From a checkpoint of a small transformer trained on Wikipedia.
Size: 16 layers, width 160, 5 heads of 32, vocabulary 2234, 5.48M parameters.
Architecture: LayerNorm before each block, learned positions, biases, tied embeddings.
Training: a variant of Muon for these matrices, 320M tokens, 9778 steps.
MLP neurons of a small language model. Each row is named by its layer, matrix (up: input weights) and neuron, and shows model dimensions 0-159. Each number is 128 + 32 x the weight over its row's rms, rounded and kept within 0 to 255. Numbers have three digits each.
Before each neuron's rows, "fires after" lists the tokens most often just before its 100 highest values on Wikipedia text that the model never trained on. A number after a token or word is its count.

fires after: "\n" 31, "." 18, " that" 6, "," 5, ":" 4
L12.up159:123146071157134172161101056069102192066131106138167095097075128138199131125142137123143148104149097136107172111107148091122151127102117116157173152083144184163119098174139154111140138128202143137134116129145063115076143102078172121104091139138172155130129139113126165085136130132097119156109150069175113106148097101111079157199177087069116162140100123072118137110112102113105133110128117138147105112154131136083086098206073109155108209101159131140128084154144120200152136165140065

fires after: " the" 46, " an" 8, "The" 4
L5.up221:127164126151135097149158038127177104114123141101112100117107125089128136110139103150189105165138131159150133103089096115171125125159127176119087109118149074128153129148155167087173170132134135155151196133159080112127130163157182160106081149113128211091121102109115138066086095150131169090128075121207168153183102124120141182045132133162149115080114113118130104078131141115084136157124139157076125137156135105109160159113103105152169126199091136126078037149137105083170114120170078

fires after: " |" 21, "D" 11, "S" 10, " C" 7, "A" 4
L4.up601:140121120167122108102105135186089160080152099086157119152146135132169217149124099156130129151132155055146169068135098046112133081064105137123052137098121123117121100153113166150081110165144142118158140124136139123148164106150180098097139107100161133170117124168083105105163145085127157132150090149162103188119090155103104091141116081197151116170196103065116087152186143156106158088142163107133152168100131123090127137080133056129140156133138107111175154171163135130125088133174060

fires after: " P" 22, " C" 16, "P" 14, " F" 7, " T" 5
L5.up440:156081091151134083124108184124150129088104119097140154129146154124134188132162138148073105156143133106180132071194152039081156126116133092048110103131114131174135111116093143089144130110175118097113078138136127068139130115159119070103130128117152114103197083094176107082126148076153094098168060171178089119102087097090114185113124172167142138121158086135156112140205167159162131117112128102118137068090138151110134156113156048122104163155110090142125150134148197129130136133100109

fires after: "==" 69, " ==" 25
L11.up599:146107101164125126184140098170112140118136116144165126115089084130195156147114106137158135086190121140111133109178101111142108119123145123180135135132171155138111056177156164109107139107220134126131182178185087130099144121097181105121117175157169114133144144133064166130145075113137145150082133118140077157159086131085065170110166155129061144086151117102148172092131137155117116141148078172132061179109078117125130096156091107134083181074166098099202079125129134191130108106140106

fires after: " s" 15, " p" 14, " S" 13, " m" 10, ")" 6, " O" 4
L7.up403:141123157126132085092090150177140093136138141086036118140173165098124147153162180147118125164067134176127101142150136105124164123178124125117140150136136113124123126131189069114114081148174099124069086063108132140176210163156180152123114157104108106095089057138142110106164090190151156133165102101139137121072088106158060106135152108082121142112100140046106181179134170103082153120167117153141138141147138076114131152139118119131147156157144062148084130134102076146094167187135106

fires after: "," 36, " (" 8, " El" 8, " M" 7
L11.up455:175126105149139146123090059139145074086125141103122159124165206151135103120059089182096151104126123126124118107172144127105130176133110175167113168093159063062102134073135125148142134109117099116109075098114117083185134083134146138089130116154180181101145164122144156136156161162140104150143170034128115144090131194169160164122123075174100126142221126071164138144102169163113119126105154139122111182128151166109112127132110086087167144175174147093127155095093121118104067141119143

fires after: "A" 16, " the" 12, " C" 8, "cc" 6, " m" 5, " c" 4
L9.up123:169168120108137173113116149080115134090120152121160068160112122116163108170134129143120081138208077117123107152123168132093121177085127155088109178135079119113132130101156119155104139164145193117132177108146144100184148140163102082153140140093111131146136071134147084165126135132132113092169105186142198069126138119134177140064111111161189118181225098159132093083098138105140070162133127123166071109101102082131180115160124145161152183138115107088150164151100090090172152139116062

fires after: " " 15, " c" 10, " appro" 9, " v" 8, " att" 7, "s" 7
L10.up490:209170176092145204064084144199097117133159156129115130155070188130101134071140133144141156139150113150176171072164098103119144138118178137114123106111152114155130149110161130142111150177138128076133124139140150116095149158183100084166156112094097147071082085124150075098124081085123141132119158107122108123092117156122121143105117141123189114165158149125078196090087144127099153110094101140187093178207128091119128119135170098160069093178136154120101084199102112124119101149119153

fires after: " f" 28, " l" 8, " F" 8, " n" 7, " ab" 7
L9.up610:114078099085141121075091104163123097124117145127147143161137204138131108073138099064128129108127102126139110089146177090096100101113103106188157100111130125097084118138180137116089094097153086220079111101145170156131110115078139087137151145072105087100124134169037118084183188116101089108129116171062161144105135079140097115121118128109120149170105076127134094067114105121137139146180082106087108141217113177092109133120151123123088190115193116123131107148158106110113115114131120

fires after: " U" 18, " A" 17, "S" 15, "A" 9, " O" 7, "Z" 7
L6.up157:154136085167167135126130112074113120100147014114104151098135140144083192163071104132139103129181137062153155106084133125126151120091106168117131138146127103144108139130171193127123097139133094094140148123110140092140151115114166111082168186120121153066188070189106105116111114148082144140106103139134101127125089125141170186134124160173129142134159142127135116169167126075123118135162150127140056172121112117063069108123128077072127105182126072143139089137054129060099125113194112

fires after: " C" 22, "C" 11, " en" 9, " D" 9, "V" 6, "P" 5
L11.up593:050166145081159077152078144100163129156178135067171146109135064075140167138107139115115152120176096109110122153129166107209073121148167142120125195087159104081115125156117111128112196118121158121180103150147104135103138092134153136137121102122092113056084128139135075108138170055129159137065096139115067103150113100142107090112159156097102104134099097118119151179106115127169081150110127111152116158047097150171102150115172093092117148108148096094146154147150132110155131173127212

fires after: "," 44, " Al" 8, " and" 7, " D" 6
L6.up82:129183115103102137153168073130154100152124156099094093139079083149127112166150107123162140122127105112095040112202104055184139196142108137081192126115109083111157149098169121081110167117101140145179093164100132128112083172111131146162159101142152130113124162149078099140162175156069152108159080110096121130143177138122127122106091113077147123118064147127182115205182141116100102138166086089138111185092143104118159125169119121102122116100145152174154116146150166151170146161203101

fires after: " g" 18, "-" 12, " f" 11, " l" 4, " h" 4, " a" 4
L7.up292:143166082073100131123175121121099127141142144101100142138195096104132102116162130113068063168113134067138123087213166115206076135096126119123133109139095137155141123141147096131132074118174130178141125128122079129109143127157175051088134165149145129149134171157109183116162129136113084125180154081208107116070071125141124100159158135071104108162126111134162075121121111119112157156112090196087171110072096157151126132115171141146123216127104170074115131127120125114143125136188158

fires after: " c" 21, " an" 9, " C" 7, " p" 5, " fin" 5, " a" 5
L6.up331:181129128076165118116099143103175171166130142108114153147106137076149160114142045175152126083183072152174126177133123141123143124120142180094100133178157153145111158132112145135120158141089172090080161153105127128182139171173151068124072096130119096108181110159129164109111113137066120151141120134119195099097089196130096136102156180148131076154055103132144069095140144148133113181109091112180101110144171114114155162146170146147057058096181143140097104153110122175164140147112133

fires after: " |" 31, " c" 16, " P" 6, " S" 5, " C" 4
L4.up162:056155081084137118097107115146119115135115125157049162103114134127139140081105091190137190100144115116220111151147127080123172117115170139128086072137127180113162136172080109155224116145144168113170125163163125113099122167128171152098092098139143109142158133154130116232153061145126105082141145110148093097117086152090158148120129107126068081160156109111181147104129144119141136129124135103159104067130169111164206159122158126091083116104150137120109145145108120141179127118186089

fires after: " |" 51, ";" 19, "Y" 5, "R" 4
L7.up62:096169170081112130113157158138076120120155133150160106070130081185110176138207105105148073113150145093128123232128141177174153065176072108114113115160112160090170111114175100091113114136097125149135124065138151154099161102085141127106176106181170073136129128118167120165114127119112127125146128123153046114144127126152115081151128114123150160178109115187165167095150116171066142114172122130082078165101141132179096170075129175130143162139121124150124128147108117054126100131126081

fires after: " C" 41, " c" 9, "y" 6, "C" 6
L7.up615:139111025106129118180011153180097133081136091106141085166082102125153155109143119157055130136179104122181136144176161101096138089143137112130125114104125135134116111137205197164099177087116170182124116094147155120180153106121130127135128122125101100139110131119134143136113211100096116083141153200147102166153114081178141128112105116131132088176145157161106098066146092136122042114103138160072131147100161109134173101135164148098113129133116089141148126124170159110109118147120098

fires after: " to" 11, " of" 11, " on" 10, " Br" 8, "-" 6, "b" 5
L9.up310:112125114105143156119110093105165193168092128097158138122158086146084105096155106085135058096096095121074150163108078125159168117209104123112092118175165152178112095135098132094120161109133056104187154145126129094173175090155153155132135133112085125100142086123216151143088151178169127136165115100136116155150111106158090134132215172171120129145155129156156194125101112112085118171158142129095077115113178131101104038100110113124153113096179122160153132115102144087095159131160093

fires after: " to" 14, " v" 12, " al" 10, " V" 7, " d" 7, " inv" 6
L9.up250:121134080130111155094143076151076118078144187150110129153146149127127102155116155076177111149103115101132142180142125128111134100094105103119183167084199115060159067192168132085104177159080124138119160057128120048116096071164145126145162146073080094078079114117125106119169099141153124078120126095163179105081147110159056110131131124064140132133117145082075158162091164115142132146136120121151173158132160155160122187110092145117152099162145125173149134124137152112097156171176098

fires after: "-" 18, " |" 16, " L" 14, " J" 8, "|" 6, " R" 5
L6.up218:104124136127087195172140051151105197123124145122164092116128165114136172140137106176147116085106112094155111099121178091161106157064166096134105164155148151117129114105062117109147166155164177104072082173127129149154102111124122120187109117139155117115109108161088165119157159120137159178126180073163113094163126148124117179134126159083115077171138164115101136095182199100094132119138179128088116118131125149086104106136071068129141120079154196096165164119109189071118113105200121

fires after: " K" 49, " C" 16, " 9" 4, " Z" 4, "C" 4
L11.up300:171075106097162129157082175178124109111063133122145079179113099076129160172144127167134126116157106128144167150157192095125141120151115117124088142118084066127156105095175175072129137181125169116141066108101168137146155110131149092120115170129096153079168135188121127177203143138127104081153087107164149143117114099122092094091097125132062099121177079143081191119108122127161065096188090162109107137171083120141120168133137117027146090145129093137123121135143154151136119169130152

fires after: " in" 38, " e" 12, " In" 7, "/" 4
L10.up91:154108131130126093094095100117149109143093109080075138134124182105142112106080100162157123068160174173148131104111116015113159177145090115101153126109175116188109165143135131130117142151097078139138153138122050119190157073096162127099165161088157143107100127126152174111130091128096110129124113105105154142109064133095092135158082093120118109167103110193147176107122148101090177132106097129087162102136087081143121210209112154124081151113153214138124144133143158132128162150135174

fires after: "," 40, " ind" 9, " and" 6, " the" 4
L10.up582:168133116147145121117081138195124109118174180116135093174212084080130077154151114129183119165112137113076088167155126104155153132127098151108102154151152156065142122082120121120134071135065094103147137195098165163163132133126127113084112105103147167109125141136136166161149153103132126070142094168135103138105164132158133154096182148126131107110080130153094223114175183219104107064096089151180182119116134146113079094140122071098124082117129111138105148117099091115182123109091128

fires after: " V" 24, " v" 15, " Fl" 9, "v" 8
L6.up122:137110149104068128121109115158100135102140221085084088139143163127185094076130178123139108119130097158107137149100092115104082130176110155069159092076121131145153085132116153145127159189179090125166111179112133150127126109131120131174126118121111206084120110098156090129149124135185102074159142108152097104129130124070103117101150118060150160079071123117186096125128165133176137157138091118098118127051136094163106173076096152170111140167137121111105163174140135128071127222151173

fires after: "==" 59, " ==" 34, "\n" 5
L12.up158:101104137114136087166189121111121134102145164113097124165124057114167101118122090152117181123116118124040158139089097100055152108142126124152119168125048139131144077154104126073098109100195190117120155161123102105120060106140135097115078112123108124099111125115099148114134095184103116130104144051106132100157131098087060115190151084119120076146108138156138129090079081170117101129147108106134142103086162078133107070142129098150075148144156161091176095095116079108099061119118072

fires after: " D" 13, " c" 11, " C" 10, " K" 7, "R" 5, " H" 4
L6.up22:122088129083141095189136162086160124193089054102087146099108193161131151131155110118120139134142129097117168138148187129162080161141161123123158086175155114074146158108113135189113117133096123104125166138138175165078155128163156131085137095090067172155129118189142113133142142161140132105166093074138110166152093156138134081077205077083101155160075156111178171147088110107158100139104106089103089075108125133121117209122113092115119159157089080176125117129103158104151143191131121

fires after: " f" 17, "w" 16, " w" 10, " l" 7, " 19" 6, " 1" 5
L7.up389:190138135125099106163116147122076169114165058084138098116134114093183109081125096138130141085127175178112152139137129137083074129121086128160118089151105135106084134094123163158115061161112081172143172136170164127091134177107115086139145114139140108111117130152074094144191125185126147133054123117163171135185111097111089124127110100109155108095135063137102128134137204147127188144160121160119046126147127138083178110191183122126126169079171130129112098094182115161152097089190113

fires after: "\n" 44, "ceed" 5, " He" 5
L11.up254:189092102165112167132187152146114165129147177133108126162133124162069110074137138103119088210121064108098080077160155135097100121087142119165112175147151142135195063170129135133155158134127201102152133115125154152174193115183146155155129083105130136100134168101122153109154185136028089105164097125116077111124135141084155183107154135127120147155124113117173122140078131086133142184190065104140120120113130121122110116147125107134131113143144135108156120101109158164117073028136117

fires after: " d" 22, " D" 19, " S" 6, " en" 5, " |" 4
L11.up175:125135166121134113080119132152184084145049107137074142098120133123119152114110076099140094147130116171123098092156108058149117115165202125069093138109152148187144163138108108152120157159153150091193156154188173131135111174115159171086129160120112137163140099107138104136130083109151095141126169152104113105128128164112112063133155135168162143135143148111108160083115220151065110121137117135156152130032087152165135127162190116102151080096151116127124144190071048099139163101115098

fires after: " a" 31, "'s" 8, " his" 7, " this" 4, " and" 4
L7.up53:130126107102066117161112153109115133097153081105103094089097137123154138150091139159161133143142132151228193101122126122141168197150133135178112151050120143117127120141096149145168142146151147131095136118083116121119103131137076240140147089131178159119057133166122064105102159121102151106141087163125117080147152090126115069193102116116148109130086136123131151138143142071056136169077069209140149203111119115109092157119104120120166173157097099133106129111121123133099127155173101

fires after: " P" 24, "p" 13, " Cl" 12, " Sp" 8, " Pl" 8, "P" 6
L7.up605:145177152118113129126107158130116155126073100160180161108081119152144133188106148154106144146179122131164136127166095112126157127195129083085092066141112111121158169117136134162159149164135132091125104117163103113132145117132142174158111157202084151106116118094126103153228136100168115075109103144120126132083099077143147148108176139090137132141146142146042142125129155156163186090118101146123173050164157065149180140056184129057149132120154069114143168195142160114165116128097109

fires after: " in" 23, " f" 11, "In" 5, " early" 5, " this" 4, " In" 4
L6.up37:071143083106067158136165130124107082176082129154165131018129136072134124124147082145105138151113146123102121157131112160114149157092166143156094147093106148100142176103119178100088100128130106105142103181087141155140108096138157138071130113154159156117155067117127141075209090174177159136123138182162153133136146142161107078105156200088149102136148202123130162141154099147119113138164110128113126151103084189092117133213152130091129159088155159081116175173151109097122100166157093

fires after: " In" 20, " in" 19, "In" 16, " the" 6, "rom" 4
L5.up377:099102135104100182169110144151158145163122131115117103095137133082076155180086193176129127121100122134149121094065098086151155128167137189129159081111067159110124103120151052138100137048106115117137169162084129129152126125118167187099147127102174184060180098163124119103165137178089091106084072189128158073122155100141154150114098140118160155134101182119135142065190114084131071160064141152109162159147118132150118144122186158139139105116143127102129140159193150116113132150123092

fires after: " in" 14, "," 14, " of" 11, " on" 7, ":" 6, " and" 5
L12.up604:117137157137173097103086098138137142160120099106137114099081129153131232126138099143151052100212109100092124124125129101145099158180112102113104140148106047144124137133070123124118101109148111127086132186133138113124141113091136105073107147122134124031127092116176135087105116099134097091205094119126156192155109119131199165105085169206117137122129130099117129136078128107112155154105123134185087146105114115109064099160120080132159175121092154161142108193098145079156169140090154

fires after: " the" 54, " a" 6, " 199" 5
L6.up161:079115156125145161155166111080126129118115089111130075077082094082123158158180130113151090129130114167162130143102102154109210129087113195093121120067123159105169150129118167145125176127115071100138142103114129065126184169123123119145092139112121176132132198154125118089096130135171110071115153142174126141169167170114106098112115120103159191165141148109130122087089110114044097176160152134164123113110093145121154130083107122144146111050116153100183126198099080136095112106219097

fires after: "y" 22, " St" 11, "ay" 9, "er" 5, "ey" 5, " track" 5
L7.up480:087133128145179194106122116222140162117102139109086084121164112116105074148141102127115173141145121135094128130138202131115170163201105137158148136125142158126149142064121156121117182084118087093073128094131140056109091114089099162127119139158156078131117157103163139064122146151110154177208153115106112156066133148135148116105125097156070131136113135103073116111152041185072100127126119140107134083097107096119097163187143131130156194122133139112156184095114175116106079131129160

fires after: " m" 21, " M" 13, " F" 13, " f" 12, " P" 5
L5.up284:101071124111134112081081091156075122078106199071125167151086107162142172098148155076066113105103171159088063142119137140119115159094135115105187098121094101158093148115140137116115156117174065132127132174150102129118158153140204149133143125165093119139107143173191127113122114140100129123099088094177067138149106178125072150142097099171154113156131069149079125160150184071156144164133101085179190159134092173128111123165121158110161146094107171119109135145122152111127145051158153

fires after: " C" 22, " K" 12, " G" 9, " c" 8, "g" 7, "op" 5
L10.up591:160135120118139132143057055109171087152111152158089122108102083082134196081158148175123168114125122126085152135116177102126159102067140153092114136146165114139156108108171144085116136192168075114138142128143088143098088136081146087146154146074161181159120136156161103156146131101062175135149105147151095099086092123155166114106150160119081072084123096149101144136124165166180093119103120180092130150157111119092175147150193116099196156147134103130091053161155084121089167140182139

fires after: "==" 46, " ==" 11, "A" 8, "\n" 7
L11.up187:188074129189207132163122104143110150152137122132100073211141116112142141099114108137129103089168076190124151145138086118172149049150145140157111139095108159184142090166146139131114111128216130171109177187142129113123160118122176110064172186121132122122137116087084179142103110170151141119088144116103118129114092141105195072127091131171096085118147115098171095105107109145072126171122109132140152137087081076092112125152136172148075121137133081108172070096086104135133108147125147

fires after: "==" 40, "." 25, " ==" 23, " ===" 6, "===" 6
L12.up16:163074126065092201130082056117103145091182129124140124134133083114110074162109141129182123126043150127105162112146044113145067094092150176139086152114116187102150078137177089109086119099100157119115189132089182123104176123136190135097140148127164122168131185118070147100178164177118128139099128087149103094127087101098158150121143142100121151125113185063135169083122112116121129096140101122111128136135153145104153172133189115117107099133136100090138138111118081167115166116153073

fires after: " the" 18, " S" 15, " a" 9, " s" 8, "S" 5
L7.up111:109143091132132068129112141128175096123119119155049128121125127107116054165150146161115152129126147104135092158092127195127208145167175133123138059106168088102078149116137135076168166107153168131126111116134050128119188165113137157142116202095113151132111080097158136129117179132113119161124044122149125106108078122150095120121164141151108100157153120064109148140053165114084152134168105077095150151145184169107137154135117110175182181141159156192177165119149125085122142085136127

fires after: " M" 16, " L" 13, " H" 11, " B" 9, " A" 8
L6.up220:149161107090165164138120146144079113140067155123175064087061105142151130143111139120136084176143114115158094104137203113096169103121147125107143121125091094177096155103147165128149132138213095110114160106140064144164170085156200146114138137140092160104104145169122118166159157139109069109171057181175120109128096134138127075141120173125139135143148074137057108140102197145131121103167130108137091088136060125049083144125096083139107154166117120102073149157153148083148107144128139

fires after: "\n" 97
L11.up629:119100124155152177199118123152164112106161161155098111190095150156153140098078143093130144133117164097114193144255099122106164154098149164160144112128153100134106111101092105181103167107120147089171113172131126125147141150122169171116126114131157157076144147124106227133129121174137153134149178074106138156097110102117104156092198178127144116135157124099128130110076149123120115185203121128154103073160113092118130095088091075155129122140155109119150054140079112142115103130089159

fires after: " s" 16, " D" 15, " W" 9, " f" 7, " S" 6, " F" 6
L12.up285:162082105123124173127183060157079083089122096146051121092168085161084121119065158174136121130088125069080150150189131111133143110113144100100093067109121073126115061182138126110118084145106203136105101135114108106124147153171098132125162138153087151091159085168149131089187146161134171065158142127159125069105058158129114105138167134126160106138161137119120133131111177087096129160109089146107088112168147132090095166143165124133096114143188133166169104068111095083126124141122099

fires after: " f" 21, " a" 15, " h" 11, " en" 8, " y" 5, "oc" 5
L7.up498:130112100146128137143105191099088096148121156179078157145154158130200113084156134099154103175095116128142151134115174140134140105078104150146177090087142115166117181065065095104094160130126140163147113168176090139148093130150131135097094127096120135123136086147133155153122086120117096125099085094199093099099087093083145116178063140069119130141185141186113110129118152143059157175122136114115145064127117194120145159127053182102117107076184133137121164151056139137130164128183122

fires after: "s" 11, " ev" 10, " inv" 9, " " 9, " f" 6, "v" 5
L9.up246:180107094178098126123165130207117142134166135113089194150111124132135060081095156135152126223086121143171145177145143130094126151111112111110124150066116176118171186119111187082160155146170154093168106179145156162176091170155086128133131143133120103117083090156137097174166058138173134057086169146164154140144114125138108161095109098101175128116149128132126191113125108076156064090115122093104181136167099101111125131115105147134141108130090127125095110127204092114145106146118082

fires after: " s" 16, " S" 13, " l" 7, " d" 7, " g" 5, " In" 5
L9.up107:144095120117112125175122102131119143115123071084117144102099129141114072109096137107100149133167138124161137099111166119081151143094107140161066103086094117104087123123177105157098135095194117096137085111149123138113159101152128119104098081095110158046102142160103161132184179129126081087195171116130136104131112111154145083162151176069078110176162154176110163144070120102142104164097056161063150103178134190194110083084120109079125168116204105146153141111148179119112160096145146

fires after: " n" 23, " in" 19, " of" 13, " N" 10, "," 8, " (" 6
L11.up149:157098157143116131164105099151142157061087113101091117141170082135140102128104123107094121105125129062127196122163099109113128149093129149136149147174136103111180117116130178071123096116148096185101114140164112118118165102097148064132104224130149152042133129154129202106186115124093054132108173155125134140175106113121161166108149108141079167187153080118060162140130148152164074096109149100115135163085145139153096176154137127096119127158158175139060085109170143116169135122085085

fires after: "\n" 94, "==" 6
L11.up393:184056144224134141200132147110106150087147155149066125161078134157174130094135125094130165118140151126127147098122159075101115142164103149162125111073185140119121079189185117107111134178118143097143118149101129135166126104167121163107117130146143130160097121088104141127156116154158084156113130124133029159137148194074142108141105123033139152098132099139164094102116100168086099228166148138136167133138109111102151168133091076144092110109099137105123122147137095159163095134186121

fires after: " M" 12, "b" 10, "m" 9, " m" 9, "c" 8, " mod" 6
L7.up321:165152102168112156115097124160160148097100145078213136170092132099180120113162154083086038109124074125173143150084090159100125139096157081155120091181137120133183104109162111089156130102150105111168042127126137102173163160173181124108112080104130157148170159137147140059134142144122138129120047176124080175071159131084127129150128135109134101170137109132079111076116182105136137120088114098123163116168131160130146050099133148084171091130164167106110133135155133152145121159097113

fires after: " |" 99
L4.up64:056194108104119129140110111133132132142112192088100150098142098159119151146096105093098093164181171123094140168090084098123111108117170122112090120171137153118130138128126097116156087129103149121127095154109167124095129162080137161137104139154155099143130185106166173177120135150092103164070133138177038077157082096144152120128154138158106136167208099184156109083171187140086085136109083124089120124094155070161093147126147173142139101159080140132153126228160094150102168127100082

fires after: " the" 51, " The" 6, " a" 5, " g" 4
L4.up307:167153154103183090168146076119136177127131129164109088129126150139121124132109108130103095109147166125118149132101124138144183163121090164102140111180066091151104087095106115154026105082133112175110134149152161135186100166091083202178109075158150183106109151184133130155107173141126118131091130110187085078165065150107122125140052082158098153064125180132115115117095103139055153142123116117111157150125113151158157107179136118125141149093131128105089097173090125156171155103199141

fires after: " ex" 18, " cons" 10, " 19" 7, " 17" 6, " 1" 6, "re" 5
L11.up620:131164073159107090134101092083157127117117106110122135110113157163135141118133082154128089055112184111178136136133152077165101105131110105182134154205131122142041111191102104114141065067086083114183126107107135100094164162140122115153172072108101178107168071193121178159128119136184169148119100128179152119145140110126144134113097108103044167124155068127128195121178095107111120151103140109141178121136133169084125159147146112130109126144120161145160102133154177203134107112124104

fires after: " n" 15, "," 14, " h" 10, " and" 8, "N" 6, ";" 5
L10.up589:147093154134126205147116105122113098181106161081178123128148069187159132125162127189136136155154093047112150172152110148133114131089153135142044096129100078139157144134155115086101123204092141136195106192130162121084110116061157167119107110163087116147162134099124164119107176126079145123122122157084151130126156128084117140082139119106157163126137107120079157098158183092090157079160123100163140152157152107105125124097169158100099161106136122150166171131120154062228141151128098

fires after: " |" 40, " G" 6, " L" 5, " W" 4
L4.up457:118086124121110229092152111175145162142125093111125110174062110157127141158153091112133144110131184179111118105096151075141109115159150151099075141074148139111142126103110052156098145219109074117143068152113147119094083163056115160118152101184104114092080112158122138175123090140077175186141144118173123125111141125102113137140197123127064114150135115101141088185119124125138136088150105158143080099169134142131137090132117138147202141121105149165180142153124184071124111173142150

fires after: " the" 21, " an" 13, " a" 12, " his" 8, " most" 4
L4.up335:125087139102121127102120149140086141124167158100120149115166098123134173113184061133113082184093112143148142137158059111141119144161131176122142083074127151135115187182150136111116139137095140159121178167130132068118094150134155173099149162074101218125114118162075175094091136100166148107192115150102104109158126129163100120092155112071149062100163133086104134108086126122161128074131060137112165098180116171088120165113151143172166208131130166159106102150109136176154124079131065

fires after: " v" 19, " well" 12, " V" 10, " inv" 9, " App" 6
L5.up204:130110058156132139105134097174125138119072172117164113149165106157140117087061153050152104164130090074147151159116109156161110123157082056128120101121146159151184103084097103132153169127151154132186140171119158110174134138160138120173105117095116103119099063100113162108137105088158060145133125139138170073093127166042129163161111164102142178085118096147143117097107147158149100196166075100099199085142197142126126121096109101141128161147152129157121118171100151125132199144157147

fires after: " An" 13, " an" 10, "-" 8, " A" 8, " U" 6, " M" 6
L11.up391:108163141111166069151091173103081103146107104144115086075170086142112123173124115108139118121105109184138110090125167177174139136135185155094089085066117105116119163100154164121135118106135108134100140106144127138123167109137164165081093138108106190143139178139132120130105145128154084128069118117133062110152142145159103166162157145106133077141217153058096106159104214142107094143108146139096043139133087075112135107136126146131146154095144118144161183141223109164200136090124086

fires after: " t" 28, " m" 18, " T" 16, " M" 4, "T" 4
L10.up273:114074096129145137135110136152117150095132126145133139104167137077158183134101089058137114148049120139199164140098083142187116116141182148115091126163088138136155094096090087146079147119109081097062115152109132150118127154087145150072074157158152129111122107103114148126138167113166047166076134160145080173169151152085123101107089183196119102116157144107079117164141130149074072164098111194131145159120121146095160115169123131092116140122104199142116126135215158167160127099125115

fires after: " the" 31, " his" 14, " 199" 6
L5.up71:127159094151104106176158104109100178113113067132098122084117162107114141143157105123130081161098129139172094126126120085174176105140129174126110180106057123126115146121162114186141160084125149129095116096148112091145165137089164116143100160137163161144124188131096056115085127152109107077088093147137136143167084143118064173178095149121137157128111176161162119104075147058086133107140034140122116153172091111127220156089150111162190098140084150113120103116100175138162134094177082

fires after: "==" 22, " ==" 9, " in" 8, " March" 6, " con" 4, " 18" 4
L11.up88:143146174132106161166098114141124104119142155172168102151136178134087088064094110139137142083076119174106163125144121123106093103177145154167108144124129152110104072122188109086139127150152120118162142136126131128149131188121165145110116072107225162112104085137152123176197140175124077175093089139125164169149104071106064123098104099110044107087151122098121143043096084124187128148146137164156127098169078088138100114197182111141121131137151135124101109157154134139112086152074157

fires after: "==" 23, " ==" 18, "l" 5, "fl" 5
L9.up411:074104084149161095187147072150130160154122136141183137130159094135183103095134133134083148093099125145105124126119124155117079090155095118153145168101141187069167147136112150133132161090169107139114128128108170135172150159077157161099098145138165036169155113130103188123142118082148173112056093181126124129152076089134128167079152081074149157121129089145101186111102055175132169133160135140105126159106185129110160126172155115148113117119154073091155089179170096144101177148182138

fires after: " at" 20, " v" 14, " G" 7, " V" 7, " L" 5, " on" 5
L11.up557:080123116140083154094118149169162134113143106102153164143125141174165141153185075144147115164129142116120097106164154081129097058130145088083074141137103116088141080117148090105201156143121063041148156122146133174098141103087091179118136067149178155113130058149120144091135053073115131119142127131128110115098141178093134178123191149105086131134150061093160134129138167155123151107183098176154113143147137112076147118121138103188145140140140172111099113106104153089078140159206126

fires after: "\n" 34, "t" 7, " 17" 4, " 1" 4, " sc" 4
L12.up608:192126111098115190164159172066122115106085160110147140121081145147128087121122111111118164141172130105145126160188097103074153085109091124166099083130089145097090129154180135194169157128133162143096133166054068124175165084170137141068126140082135150106155081099087165116110138139140100103117155093127129133079166118127159079146108115135159121099137062159178055122121208131115081129144116156119139088114120100092154165103166121125169160093104115109183083135152182134174128179168137

fires after: "," 31, " the" 11, " and" 8, "The" 8
L7.up179:146148130060147184198174128125110135137099150161121124097102139085086091124137129102150162159105143074091139122167118118140130110125100156107108115098128097117116154144114140095133103126128139158114042134115189146166075130150097100132169083156118157068141121153100197117194130197117142154140104172049139143122115119128147102111159142131145101144106112077126134150092107219103033128122115119162107104133105166139162101127121119112141097209169151172185068161156202149136108098183117

fires after: " the" 25, " resp" 9, " rep" 8, " Sup" 6, " dem" 6
L9.up57:167133127134136219179092116135148039089131121142168138168123093179123078136091103098149127157125142058113185096128054126070102213149104137115103119089181183148178151139106161104127102135139114063142150101190111149171124112145114103133147137156105173092147128105070090125092175148155112093146135148153136098200111105135175178154144133115122115165159168089140153127126173152122136127188148118138116091110155114164172085131106146152160152138198107107155179124164138160168124119095119

fires after: " U" 22, " M" 10, " S" 8, " St" 7, "S" 6, " San" 5
L5.up405:102139116168091095117145168109096113112109088124163147108157183150085154145094106113151147162135136111118166143089093049125150134116123149097214090112110146116128097134183086062149155141166065113226149106154115131104113111112159176136148124127116164083127101122147094121109129142151113111116125135150035100151101130089131190118207172129062088069163153097073167133141169125142128163149069124079096124125128118041174118147143143129132149168181153128131135150123166133133158133149069